From a checkpoint of a small transformer trained on Wikipedia.
Architecture: RMSNorm before each block, learned positions, biases, tied embeddings.
MLP neurons of a small language model. Each row is named by its layer, matrix (up: input weights) and neuron, and shows model dimensions 64-319. Each number is 500 + 25 x the weight over its row's rms, rounded and kept within 0 to 999. Numbers have three digits each.
After each neuron's rows, "fires on" lists the tokens most often at its 100 highest values on Wikipedia text that the model never trained on.

L5.up426:513477503507521496440506455506475499505510499465516486480470477430461514488509502503480530485535489483545496516510516496478515481474473504501503486501474464501515489525500434543508460487502539491506485504474522544516488476475515491505519505544475482499466505535446461503436545509489494494496499489475517490479495547500513485470496527511503477533507502480499490516494531547481493492497505478537500464533516495483550502496505499462524491477499484471499442476463507506496486553483512532552492479467520504487495480520520519482473511509511493522461445473488499502502547477457540478514493548514485526489473524499500509537482514462488529529497532505478458470488494542526530548582558495510520494547544525517474493424518501493517491484485530501501479538460599474490514499491480
fires on: "-", ")", "2", " of", "+", "ol"

L3.up823:491449538534491495530480519493482447510501487522477571510488500522548491461505497506509519479496483543528502485485478486473458480457492525520488512550502486479471449463506460511485482474543502512540539498496480463510464551476494555474500448450503504498514496532504540523481449459499472485462525487510526542507484490518545522533529521517508519478488498516503478490494473525498472487491500506479496516467507500457509500490514506485531486480499455523477497534506506493523510522484539478467537477499473461503487512483496532465477477519491499492513512511510473537486487498485509481500501499521486546525458493502489456498480507534483507515491517473497471497507492554461466499453478497492502499467508485498556529501492527534490497501481534491472495526464513488503512508462502
fires on: "\n", "District"

L5.up1114:495480516481463496504531481474477508540504478558492510458513503540533485512544531436537463520499479510520517493535473516518512490508495507464522512515478461510486470487551499524445510506557474488494477501489506538509529492508487517469500466492532476474541472487573528505520574513516498545488512499482535467528524473487535517490515490475475480496492539487504477472478471469496485501466478497509489507492505537526457510486557457502509496527477495514556502469490467511545510499564499523530495523506487507507523483516530493480448494473516489508520491547523481507490516499491480497512457548503550471519518449531456485488497585511457492532460498471435483548479523508494527534518495505493516520472478527490479547486506530488498500491460529501480488532503484501546531501469494
fires on: "1", "2"

L3.up1202:465501471493522489496499505474491520529504500499467520491515452549493557527477519519464526505514499495524525495546503504485523511491471523541473496499480469525502427513469506497494510463465498502535529484479523467478476514508498479537507471501521544486483479488512510480456502486460467509504513459529516511493535547476476542547452481470485497545513487545460482472442469462525550516506545463488499505516546513475543538479514506489537472487503485488497501520486499450546498496465503479486515502516486522461539482527514530519507509578480505505561475494511517520470450502498505511519514520530562475471493499479495469513504489518562503481495522466475451487485468491494467479490502504478531510495496487486508503489496513477467501526481504504474466534536509498544525508499501
fires on: " ", " |", ".", ":", " that"

L5.up25:509509549514550500533488506560495512486534482538493497508529521554499515482519480503487485460518494479466460533511511502474486464537493510499488499503507477505532471528499465487472520445511493543474513513491513483509460509488509488484477508542517479462487496507523554493468495484518499506470526482529529455461477512486494465506485503498504508538493452495500492510498497477480514480549516495532484521477506486535506577475488524527518487495495532474495512494514520467526507485494461525467496503517488489481493520505495532544499443509482473533546472510557488466544499497512483505524547505496512463549535527489441495500496484511531491522532522490483520502510474515470468474522476477509506468495518517503460475499524497534508498480478484503465463476468509494537514508524513
fires on: ".", " and", " which", " that", ".\""

L2.up574:479466557531488525500505469510514504485467514472502482463496483532527441541493489479476468500516528490516504494518469527551503494508510487469491491499439521511539496456487512507485437495514542466501468535510510520533491515471511509492465493512484515525492515507509531508524513502517522470504495501488528548420530515524506485470509530536475511568542504528522494485465538481504508515483513524503462508530487493469501453482542487505532512509511484554502504493469492472523517476474506510465481537528471484494479491482497535509523508473547518485473485504467500516523527510494497482506506494495492516553494500499502532483470516466502525466477477502476424509519477487481490478478514530483529502512474484502514510558508522514450519553517539492497495472502478492547532487455493
fires on: "\n"

L5.up734:529515530486488499526522494472519497517480509486480512475507481458515488491514493470506528499492508527529478494515510515490491545537522529501446487509542512539488464528522442519484499504445490502530509531491531491452487505521490476520501469522482503493525485517466513532445465479503502505489467552465522481533509517485554511480522505471474479476508542473475482483511482458499526475513521487487461478462494506524492498539505548490473525512506508503523471482554496491547535498468518503484491463566551505466504521467502499459546476550509506485498505492483509513507500476491438517522532523516514487495524535505505492538574476488555510472554466484504523524522444529501546482475495482526492490485537503493505503424532453478494506466494475525494525528494492494504483448539505
fires on: " the", " he", ",", "s", " they"

L5.up1566:483493545472513497507493477481454544524498518481506468521524470430524496494515551477524532491457507506518511503486479508526503498486479479456494533452527456510484525460521487517488484556474509518530492463522483500480499500496476566486506530522507497460520500545502516500511479496480512521512497443517501462525472553552516527497507475501489454524512506553439471465513483462494484509509524477506474455487492476482496514520458486516481498498465472507510518513495543520501510524529518507497455459483516485478502524487536529454518491526476484475516470458476474506480490489504540490503465536495518487496497525479469455494525483530477460474507498518513536522509488541474566532560551522474495508469512474474504501472501483497513529478501540500484485508487465507463462475468529
fires on: " and", " the", " his"

L5.up1106:527485548454528488516511474481457491499517488464515544508498488505519469512509524524474503488482496524521528520501460505504484512443497526467503526472506485505521495483480458497511451490484521499485517485510452512518488538477484489457494523494474503519457487572499445517515528465510511506491469464493495473498498508505475529550492495485485502520501510494458458483468508516495518481525481519458487499507482504481471511531527486491517500536521465571475507477491507480497437511473484490484472484518465483490474477504509492488454514529504506506488501454501452544503511494517490530496499542491528478479506516494500496529510461502549485530468488496522494478488474517489549513486542506520512498488528481515499532519507512528478476486503489496529535542497497567502503469556470
fires on: " |", "0", " by", " and"

L2.up945:497504528503519491491480517460459494525459457477486527502516478514477474495490491502491488533480520487499500526502502518510541463483475485449468512495534466486497482522493482484488515504560542491516494491523489499529490484498538494472449508504483481457496472527485513475494512484456510503485519546510483519490436514537510504458493496514484483469502514493481464489509591524492451525500507510556512481479474517490511493457493541523489491464470527521537536505461518463498517480494507543509507499509511490538491531506489478498496528482486486483515538509469501518501483483566476466507481495491469487507537499462531536495524449561549555485523487496511488503535471474424541489525519515539473467539468503496476518475522542485518511477484517482492474443449486486466512468513503
fires on: " m", " mi", " km", " ft", "km", " mph"

L2.up1143:483502504515528524491539507514511474500529512541518492535465536528508472517523523510516516462512460521502478518504502473518477496488494497496478510510511531519520478493548474484506477501489490485481466518506486507500522477476527494522492504523498512515522516559555481474475477521486505540481517497526512432495514476502535476511501466521512467481559467508522452512475464493520498502513495511509479485479576538464474486443466486475515472488501478430497491499519517521489494475541510513519476533497490495503508456465522493522541511538489521491528512529480516428486484516473507472542460510500509524508458514477437425519530480504503497536498522468475524534515523539478486489471522498432482472480530519537518499511538497512490509489528481495516493481484518513461474490514514
fires on: " H", " C", " K", " L", " T"

L3.up1465:506566484531489479491504480491510529462492458514489488486544482464487495509496529540483536483488536501532506510479504499503518440483500476538480485491475481527516484538499517530468483465558516502485518514465477493511489498488501426508531492528490557436490506486535475509486514466545508492509526506509517508479489526513463497527507504532540539511528480476512519525477515535491506430501487537489488509505484480495506537476541522493500516489451484529533459465449513505503490509508480497478512455457493526492514524461464493510499524523487491543545509464510486519486551485519473534466496492516483517484513499460501504506500507513505484521507531482543521497492450558518498484550534475509478529479520513464486520487534500495503492501494502527543509532471502511517474496492548
fires on: " |", " and", "2", ")", " "

L2.up157:506490497533517529511507440520492492501475519522484554454501482517553528491464538471485490453521460451537525503529563494588457472502491438483494501479441499504495511512515487500537530520480477463494556537481498523498517516485483483508504524482483519496514441498480508539487463477458520489512585515491490474504463520507484502514516501506480506519511503497511534509459467529456499510489497492512497483473502505487484553532529504515512525490517478508500514528504526530504456505507441488500482531504527460550480517467539472461517525558536462476507488489520477521469501491506489501512502490461484483477514460481457532469506494518514483483514494487515447499489492521467490503453490501449462478520538498530477500483525461486519481539490502522534503503482521478476461530504520
fires on: " of", " to", " for"

L3.up466:486478498480512524513531487543485456479510458523463520502488495512499511483519501475511527481464502477485502463522496507499498530491465500519546521492528540500504449519506475499458426512508505486503488523505483466455535494501482485504505503465455505520524531543502459493498498539472469480496519523501450521485510538499517529404470453517502499528467528449485471480536476499543510481522492494517483509484485513426498482491489507505498530491499484536537489542511497478524532492485505475465504475513522520468544471519474511540472479490493468498511495461503506526496487492485508485526490446478489494461507496483483506469550482501504508495514535478500511531527503553496494467508487506513481525507509501514554501478491492477528509526474479531499488470501493518513497510487499
fires on: ",", " that", " and"

L5.up259:454476522532509498519470492497524505501493499493465478528526497503495466506479519527506507493497482488483509544524530492510486493502516494491494482521541478502504487541503468500501497463465474509473497488508513488504491462503486467488534472505525490526527510516530507481506540475526482505501477471472556463444522483521455527492529453486463503515523491512471498488488495531515510535565533517479496499482487527481510535477467481481491502571469481519500520473501534542529498505532501503496504498510492491520517525491502492535494514472537496495511536460545451457481514493546534490523546495527470461499583496469465509481467528489512499505493506492552509520546475543477515544510485500522466483500515496541500474476495493464476490556460477507507497467508487502497520517518459
fires on: ",", " he", " was", " then", " as"

L3.up1498:532475535507524519506483536537472536498456509455462486539512504538481544499529518539469468524496514479481494517527520516499490528501467503460525485525509513505496492528529500511498498454510507474522538485559517516476510512502499500475531470473502435521493527479532575524505537492496534555455496516475528492469542524520504446504515493499538503519501542510457503462513513516522474461487477522502454477512487492494525534480525480490466514505518502488509531482484469514500479517477507528529518483511509466519522506438491503495487498476527503492510499495534516470483497479495514495468534528534523508498497522513539508514478522503523478473466468539498525505507524477472489450514514526521498482509522430483497530502486474520518510528493498484515515503493477454510528502473465
fires on: " |", " first", " ", " of"

L3.up1662:452540477482468532490496469513504502510491465478452548485525511504479541502496496490491495527469499469514537515475461509509490462480495482498510493526492511522509483534517465503472501482487491474546507567443453479507496491496492519553491501479503501534508533470467471544501519489557519506530529492463504500533488492482467527488493462495518461503491535488499518519457516507526497524495523512499491514488492522496532535510454485465506454485507544524483503551486500495471497507490488463463513446488491529537497476524497495529485477509486525484526483503519503542491523491498495518480478471485451534503500514495526458499525496475529489492498527539502521536488526534539523495497545449499465488506486545513523533519520530498493448456419480502500473460492520491485491477482499
fires on: " ", "2", "0", ")", "–"

L2.up582:480494499504426489458563528481463519502460499505498493511506530538475488492468469522527501481441482484516511532501518496494544506482482526466510490483523484469531520519490501475534524462546511526516488497491509485480489501500561486495469554458497469433521511465447472483486524490503518496472485527473481507499551509522514493463493470482472465487518500463505458502532503453484503509520503500499474508505493499496509494485488518551498472544517484498464490550488550471518502473458515488516507487496506496501531499512497512512514509458514537528495524477493469506505474447523505467475488507489553480487467516501533528491515464504497503494519478531543565453471477501478505525505589489517519464499515528506515486480535477501531550480482505543515481514490503520499498500515491
fires on: "0", " m", " years", " km", "km", "7"

L5.up1441:466466504513505487485453461512451509518496475521495478503479582510506513487540501452495483511529520513492495505494558484511466498494489521479532513518524488519477500479465497512541477530505535480457525463475513526500511457517513453488516551516526496457499524501516499508440524501466534496513508457467486471506488504464489469516491508466540489526508470512495496531493461452518502488503491479488514467490507492490489506469533556512485493535501467524483480468479464453461542511487514478505494515549509502451514478474495522495502498485490545504464485532513471506483508500486500437469474531508510509494468521498499531501481538489503523506497528503452461519464470516492480532530520507504498523525503471477500455497481501474519510515489492544504519491504489488502482560486480
fires on: "-", ".", " and", " of"

L2.up166:516506517422462511543518508478463493500479508504526467462522473467491530481456505493492506496478516506484513499498538514522493518512463497483501511502513537525511488512520519520496460492522522512489518490531521456499505490496495510500495471463469519467483512465501458532515490513480524479446545504533528489503498532478489509464531475476500477518479498493505499492511537506462515513479501483505494476445497480503486489489500488494439514436514500515528517511544499459509516526460474456447520542497508490471486462486490497517526467485455479523485497480479500504521465496473439490508488503495529486480490571498539438493500475485495501504516513499522492494501470481482505465495541498488475526492520459465512466495523469490501499502481522515483497495509454524496462495464482
fires on: ",", " and"

L5.up1081:519486449493527485469509475494522477530473498492513509508524513481481524505492501521467528480475516502531501523502500529514551507468507501506480478513467499529536517490507512481484550416552464503508520551538509506515482464469461520494494508513509518497477509532528506538484527472503486508497516457462522517476540498517484481496500476515440490517483549482509506506507501499502486513497501486517539500491489530523516495486495501499477501486468479529498440498481563471481482477457503467469526537525524472473501524510474404538494462520525508533449510515498465515535468529498491491536486543515520478558478510505502466508502477525479542451473533483513468504506513491513475479489500514514536519490506473485470495512469509498485487475534476473464498498491524494495468566515528
fires on: "A", " U", " A"

L3.up1684:480515467461449490495476490536530490503596488511457545533490442504509495483503512482494506524482515528522510491494542514516503440489535502503534497488515516503458497509553485489485521489491512455497478509473447514495492477505494538502510501505534504485513490488479468538533518518503487468478478515518502475509511506503515543543487523486481510523496455514519498530509581516477472530511468468508519530445542492521488489506515456522490463515485527512523489520468479523485476492484483531505483442481500517522512533514518524496495521501499478520530542524521507527491486546469497504523467512465564505532488536500492506505525495503531501504517564496482478500456488511534494511478502489495499505472521519522496555519512515501533471486464538458507451453500494512492535504528497
fires on: " |", " "

L2.up1225:499480501468431472501489530538486538561523453499507589533503466487497483486464485493483532538512525507517503511476482479476463484500498467480499538545508475487508492504550471448507516493514490529575512507489472448489519557483463541505507477525520503543469520441500511525452514517506498475525523486523542477547496513473515517486535474486487555497492481523508509491495477484506499518526486482530520495480532514519524492468464496467501455487494492501504516554518485487507516511505507510457507505487490468531495492476519509497462531553504474487524497485516477489513502522497532546490458498492531554530546478477475510492538482535527511483470553469512497494503480511534514511491483498493548461497474507496522495451531502540473492460508518545482529496472533546487519480453496
fires on: " |", "|"

L5.up1533:499492515518490495526488494518484527502472494478471481468510488465478492503484489456519521496487434540485466502485519556505484484498467508537465511482477476520446504500504487477489445521470523511486612490517473487540470504495499544467513504523494508494494504567517495455512532525508483486507480476535510485507537495479450473476496485474475534457505498464489491515507495495508496493484497491492496537512507472497489496510481548509520471507526523536495522503495488502518512521524535497496437464498480484511510492491503532498542479489440480494482504464504481482458507456492480501477481528509546497502488504460448479500530448466508533465527499534546518523558447458538520522514496482472462538444504513493495491476476503472529517515502491539520506480524472467463513487502491
fires on: " and", "–", ",", " cl"

L2.up1736:503542517481520507485499461528490494534546501462502508500524492497474525498505499521493513518512500510486488483473518501476526507482492504476479500496503450493471451497538489528472502540518517509532520493496495508485410476492501503459468506452539473514509500526497487514574556507501518469486507475527471503483473504465509513464525524468458514479507488474472497542509538536529489494481500489515524499508499533481488497522487494531512489472552499526507505460514517507519524456477484497489509502518493513569505547506446480469514533525541462479502493536496491516479488512506491502493452489463494448457477537460506522492509472520483548535475494530507510467499508529452470520528468489507511463505521489519507527493501497514495488492541522495496466490465525490457481497519496
fires on: "0", "6", "5", "1", "3", "8"

L2.up1283:552511503493492521515516525548468517532515486493515527528505505506525465535512522497494478506468499503490531524482512547510574535503484505470485454486511496519523556503523509494474501496503479524502451474519510509488503496496494449513492497523534498495479512523435523478530525489477527550523552454525541525494496478499537452547559447506531514538493540525493469455489519484497491462542542494506486509491486468469466544489479491499483506482510493505551495485499529491506464484497445478497495518517510463505525495486490453506523451489528470478519453480467484489527486501486502500496509533469529488516469471523514492484512490477529453549451462458544518505516495514534522486486498506516478498515523471500508490528516483523507513535533508482512481504536502491526560453522511
fires on: " |", ",", " from", " of"

L5.up274:484475545459488503505478480511443466503526514501507501490470523479545446519494548472464502544450476504486519483521544520476551498450479521511503495509478562506507522490464545465483497498494496465499497502485499498524489500525484492518508496489535471504500472547528499489539526467494507511466481522452481449555550464490474513477480522489503506532491468528485454485481476502525463510540506485486507510474560507477482499473495483531485486548441488537478496523496429488440460519486472489510494498495461491509513509521500501477490466511527510537528504540499514481482492499510496497542467482490528421485485434502487456524499540487531457528453472486458499550516509513532478488470527537481525504535519508485495507528518506480480471518505479493518512509504472472492476520497508
fires on: "1", "2"

L3.up484:513525508544510521514515481482512494479480500525514490468512499513490475514487537480508519482494554533487503461514495466503518509508461477456552541510507524514515460504542540458453508512459497527494495478502504486506522472516490453533463495509523498517504485524479518503512490478501508506471502535480520542500527446483514495472522512470501486530484495468499478531486501518482481465573509504505532514482530521501473508510538489523480462540482545506454489540510486504515503496531518580540482490477490541519471499508531455498489498550525474507473536522524493434514501505510510525524537496492480510470527514498504473485501493511494504491444531504488462485488481498524494528484487523594496458474519479467492526474554462495443536546486499514484485568468504520491499541503486
fires on: "3", "7", "4", "5", "6"

L5.up1662:528480532506481516518456469483500526512490490456464487491486484462465430488459505490518485488528516485477512528514487476516487499454486550506492502496494470508500453510515545516549515512547473513469491499438455532524492517473481502511529476507495493486484476465481472461525548470516458509472498497523477508523512517514508487490501489471481498513461504556468458489506514515461491499497547509523513482467444518526458446505493519492507496502484501481497488507502563506501504479455476445499489457458494499485515491482484487510488486538504506522483505474519470464478487453526506470485483549516486527479492474535516501460506544544490547507508512545500453493515507521479483508460485521511486502501458497483514470495501494476529490488487498484479513501501456519538512495509495
fires on: "0", "5", "4", "6", "1"

L5.up590:500513534552489489452497460489533538481519483517467503461469485523552467538505564464466511481524484515516535471478509509500449491521458552492476526541540491472549468493535497507527493510532528485509509507519460478516544501513450486477490510474520475528487515519516530497506491495488488534462490494498477494521521529511490518538513546515522509500552548531479516524514484509479506519497498483478494521562487573528538498474498494505491503481459495513530501543457461515488480529528494486500504495495456470512514534505466497550479501509548489526498515485474506542507508513462481454547461499510487532503491511495511490503476533508505482484494488509441498504499507497473505496480465489487487520491451505479503521520572523477493518507520483527492448509441518540478542566453490
fires on: "\n"

L2.up1124:476479524499492508453477509519543501513476538510485520508470475519569489516508503475515473474492478470507531500526487517508536518500496533474498522552490454535542487502541521497488492477556527493482510616507473484515487535474543521452490502478491524463510487547495532499496510523475542478490499527470520473523499517509501494493510494520490515512519501486545520539478478537497500484507491488509476440500489516506500492505501504517473517502460495543489500515500496479482513483484538489452505475489459433518487535487540516500508527554527506468540505501468521550514509459451496539520495478508501535500444505527475515498515459470484533478498494427493436510509499525449480482476493510474492489495493528469505485504516475475470505475516541510527503507471493492494469499476483
fires on: "\n", " Total", " to"

L5.up1683:467537522475526537531483500504486483497467489472471478496480518488545510474515485498470499512533513551499517494495486490467480478502515495463531469486509473524515508533543486492499505493467476465510510478484469434513467472502527513492554499533466508514516511514445508501526496509470489559537535534471498465489522483489488512479504517479489516533479485504495509476493466528494550488490475480465473546512537512572485515513496545495521546515477481479546485517532501475510486524521509511501514502516527523544437500488480538493511493476487533544523531463509544511480498506505471451517499502489503478493485469485507497453472538409484470544459519472482517491488444510487508503522477490498498555556532485496473469487489455508517497518459502561482499521510471500508491465529486
fires on: " and", " they", " but", " he", " she", " it"

L3.up1594:480536512520484498511504504538509495520484453505502503501464477497519495506523502495499499525508449500517468501453471495532471495495493479490498504517503490464507482507488479491489493489481487486473516540529477512509469486506516495440428455515516475497492515513519523491483511510508479485486506521481471520469455502470488501474527476515505503465542533501497539497492512529485499533518496472494482514499512497459528520506470513462503462507516508549503529511485512486500518512429511532516467451496486440520512540530474508546450515510517493472479486465507525478473489517501513514552538480491526506479466496511478477497503495493474524502450496484446461510549484521443496473498466516521503521470513535533487450556510517501492476513517503527492460518511534531461501501478563
fires on: "\n", "/", " to", " on", ".", " District"

L3.up551:507467463513502523490500483492532521471519474504549537497509543495486492481548499504524533494458518476471508511498520508526554510491504504485512471492514512487476482526545492512493527528509492446540500464488521530459512513511502459477478461533493553463525515496520465520521498500506540517505461458512486537529496468470527512471513529510442454539546533489544495520495543497515492477528478492510532461505518483483499537525509487468538476490526496540473522523443501538516482529505479475524448488508517498480541474465519507533524496503518435529463499510551521466441456459495516516499521496522506490525516525467501531504407488518530477488439493513527518531491504497503501466461507463496543511465483501472431492493490495481496514482490464516499505516503541517446516519474482
fires on: " to", " from", " Br", " br", " Or"

L3.up219:482537527509502492513513498513496489519522471528501495489460518507485495461519520499479483443518496501511487514479488500515481445493449533443465465517497474473471497491480519518539473465519492485511472502490531480498535461480533476488443475514482507527514476504491473489480501479495504440485512501523482525467490473497491515493539485505501532517475457503521485504535509490445470494468442515510507505529529496524464492517509542532482480487513479546517438526506466480471513490539452495468467484513484497520521514503465514460512550521523533547482497482500509496467511478547473457509519497536487479496492461523532485475512471484498499497537501523478491478507492462499520516433476462539496480502510454484485512494508511467520473491543544555480517511527528473476500490476497
fires on: "s", "0", "9", " m", " to"

L5.up1255:506500512577506543476485521478482483519469519482540523492497487493482498461482508523464470454495487471502526492511500491496516471503469557472552499479506490515514503517477536502509484521506493486456488497519471533504468476486508514494526512493506470497547490539519489485517523498508484481490527517505490511516515535486494415486535515505499507454455510494451469513504529513455466475537498478485509488508473511504479484485490473569499508492511443513453549509481514445531537486502522495507503524470502497514524512484485503473470504501504530550462537517529527497492557478508530434519509541498475515466494496501515517476468491535495487480466496482480494445489492465422528545493515531529484511490493510464530475549503495504517545491468555445502488544512549489531524508491519
fires on: "5", "3", "2", "1", "9", "7"

L2.up53:486467511538484498522498521533472484533499475498526489537476495507482522507519508487510466451498488485480523480529523484521521511512484503514500537498514472536524460459481494584511515480477488473521525488471513510489517486451522508454463519467515445540530498478495467505534509484501538436468516505532506518493484509496497482487504552463455516486491471498514522494468547514496500551460498463481488480554508520490464509460507512502508514498525460532492471446515504467486495499530536507431500499520495508507479487480452534467495492516511496503442555553482489511487470499518469530520501492513485510494485493494504461506473492506511486489502536461482482487501487469488490506485503479479547473523537517566505514507519509474490517486501492483470502492478538538504515483454538
fires on: "0", "9", "6", "1", "8"

L3.up176:523503504499516473509475416492473502568484448444481467506482480439560499504496498480524496492482482506501501498492532451467524461526535504477540497532482506513507489493506528499514476494458493494489484531483522496500516501509493510523496518501488466498546518514502480515475492495492515524493495486483484503507514539493516495445509481482454513506488515475510542469486411480501487521480509477474447507522491520450489476494495490506459484496507482479487494515493485481485522498513513496519497475504465507491501537481502479542527484520515477505457505474533483525518502466481565515527515497492512486448498486470470499516555484460506521511546458508459500512494472530462515480522505473505446526455521507484520510458511474485504516526494486502537535523526479518532468520539488
fires on: " and", ","

L2.up443:497476503491473462509503492456583539479438492498527499528493521481544490500496496500539472458497549483509529469491538545537514514499509491511500519515496469451463525510465521477507460481495473521508489503480495465485488502485525513552513487515491533456487495540489488499487518404482522503503492531504532547504513504517507481468477478534479511556512487497521503493497469541525465498496508466498514510465517492489476469514490499485503439470485521510469503469486467517532504506468496499495543475497564533486483509490499515474497499487486525498517510543499497502529443494508471513489482491495464494511485525496485475481529509483521489496514499533484478447461516500489495476503499492527473512490453471459518486470496476536518559489497494502481511509478501447458518482535477
fires on: " of", "ag", " part", " to"

L3.up1294:555489494461467532506473513521536478539506463507536495497571536522497476467462537502546484492467469487466523533456450509492506523479510474488469515492531504501534510523495574513526472482543484489503523473504520527508493499503502483508517524490460490528463499541461495509500516481463506492544503492466499495509495495518514518476468485513473521495532561481499459499524506531481483503505498453505472487481521450508504437546457498501503478487493514483484505538512504504495521501472457539482527480473466495515460538409501512530504531437532480502519485515515488571504455441496469513489494512492449522518515529486506470531500476490507486509515502543471530524516495496530511494515520476515516526531504507515484514480495476490483501476465520512496478474464484478508473490480513
fires on: " and", ")", "and", " to"

L2.up1416:536488525530521467554500509441514495512504523496489492526494506475539453494492501498526475511447491499516507493529558482513526526475482505535532516492476470528485503509478539479477461522489480535525455525500481509463500531483507491477515520472517492457492529533476478516490567452505501517486469487538491487549484474479542469503501521477533473516530517476556504462552503493519501529521540479520553522504481512496482512475550491475517484488499526513516507463496485525470489498518467489469515535497514577512487497501559503491523474433487525519504486495502491518441490514493485492513463494492485489501531489500532494511523517521507518535534489506497444481483516483519547470472485488512462480510488452500532466500539504482503524503509543495460523521523518508465480532525471
fires on: " of", " in"

L5.up1174:489529465560529507504468518516499525515539472493478482486528519535506505528525493491531486529481497493461474463504500514468486504493508497494529454497506526532507506518541471512504449513524505492469499486491483493507561546452495510469496461490481473506488528553501517459515493489498516502511503475508509499455506540508483515444486495520500496518469530460549508456517519470498497500561496489497475546520499546523420523485440491490520494489492523500482515530494510469514475476505528508487477489519521505509515505474551504560532533494499475487481434524507496567547501482495528495493497492492517493510522478509481514493550532454550507519524509485463502508485495528473483551511511459509512450523514502515465498509530495469483518475473482495517544535540528520559522475482503
fires on: ",", " which", " it", " and"

L5.up130:527505474494516463521516471459502465530513489460490504474498466534497449540491534483519502521495483473480523515457519532479467499447464477516532487497509492530493487525478520465500494489504511484424499466470464498524486510528455438507501482516521520484478522494501486447513480481508460493448483486478474491513492504483517458536544505544524519518536499510463512520501501534509524491490504513533493518533520573475503501505528481506474519535432506539435503545555458515525493523476499507529509471487494518532531492446527517513490465533497501505460501496509574504511475508478525501541496502510510527529498522494551502492521546470488495497497522504483506509487534518487521496513518526501476447475513440476493498506479447503493495474474506506506512492511476552543505495495475
fires on: "0", "5", "6", "9"

L3.up1069:479508505460478521505535524488511493498531515445437479476504472525525507451503526486469504472488471446510494511477507503499496464495458485519492512456496519503517512493507481483509479473474483501479562481439489465484475513481521552487540503537509502508523451520471548515535508493500483496476513464496497490508474501519479519491507516504521482544488503500520511496484505483502490514485495506465503459509502511519499503488506475473531488461449457512485473482498534500498449517511495518494535529511508497547465514503534517496483489492525526507497479509474531452505483504524508501521506485504484514502526492486490555490454431465506513535455481536514494476485439495524534503533467490496471479549495499512512470492484484482474519471497490494470526522508499483494498508491445
fires on: " to", " it", " they", " I", " them"

L5.up281:516523498517480478487496493499486543545503449484485477493540495484472532511480494477465551508481489502509528497539492462461479485511502462467494487527454501495490499506516499487513496481472506511497532477477485470538550491490480519537475450478531528504529501489534518520452432499532462506467502491490513488518496511552479515483534492498454497530489545514494488473520473486524538540493509470495472495534471524460541558478516498467494508507511500477473496540508475472535532501478517461512485506508531515560528522527497493530468469490508481500494491491480466493557520485512522459559494507430499524484510437493516515500535463495553497505520478468467494505475502462530496501492509459482541482512515492487490510472452500509508531547470459539507502508518509541504475499526483
fires on: ",", " \"", " the"

L2.up1716:470519539508501476460531499501492494482499556493501489500498520483515523544492499498456519498481503511523448523543564530450479539507480516479501469489513486449440466525510453444456487500515522504477480480558504502514487480513504501482534450501528491499550514502481534496512472484521499512478492506473507463520492513509476513508472514498490463547486526459484461500528490479489504511515488495477513488500511532503496547545498487525523497532478492504462512488507554487486512480472448535520493505503490478547474476517493452535532498455486543510505472476447528483493490509514535526528538466493519486483510502489514505481493477477533502506490520484511533505486516494449515449532471482498501514505510499521532497425505486495557527522500473477483445478525488485531477503508466
fires on: " were", ",", " was", " are", " is", " did"

L3.up973:504466521528523449471514524526512506480530482505479497533462496478512491525494498484527488473522487511530492499528525489470479511542452519504541512466533469510478479510511507502478493520498511503518510480504511487483555465488509488520547512481462486511519527486471431479523459528478553430508465461497433539510475501470546534492486501463477465483511539522471527479497439513526458496528497524489521501500506497459519469480493474510503492516483488545445454510496516539514531522476490531497480468525527519491541484448471449484490507524502471480528474476488492540518510483496507476517533469486498495501529492487480521492511543457509474504511510521512494518515521534485522481450504514514458458488510544513517542463517492491483492493484486498502496498509492557541493516516538
fires on: " and", " in", " from", ".", " for"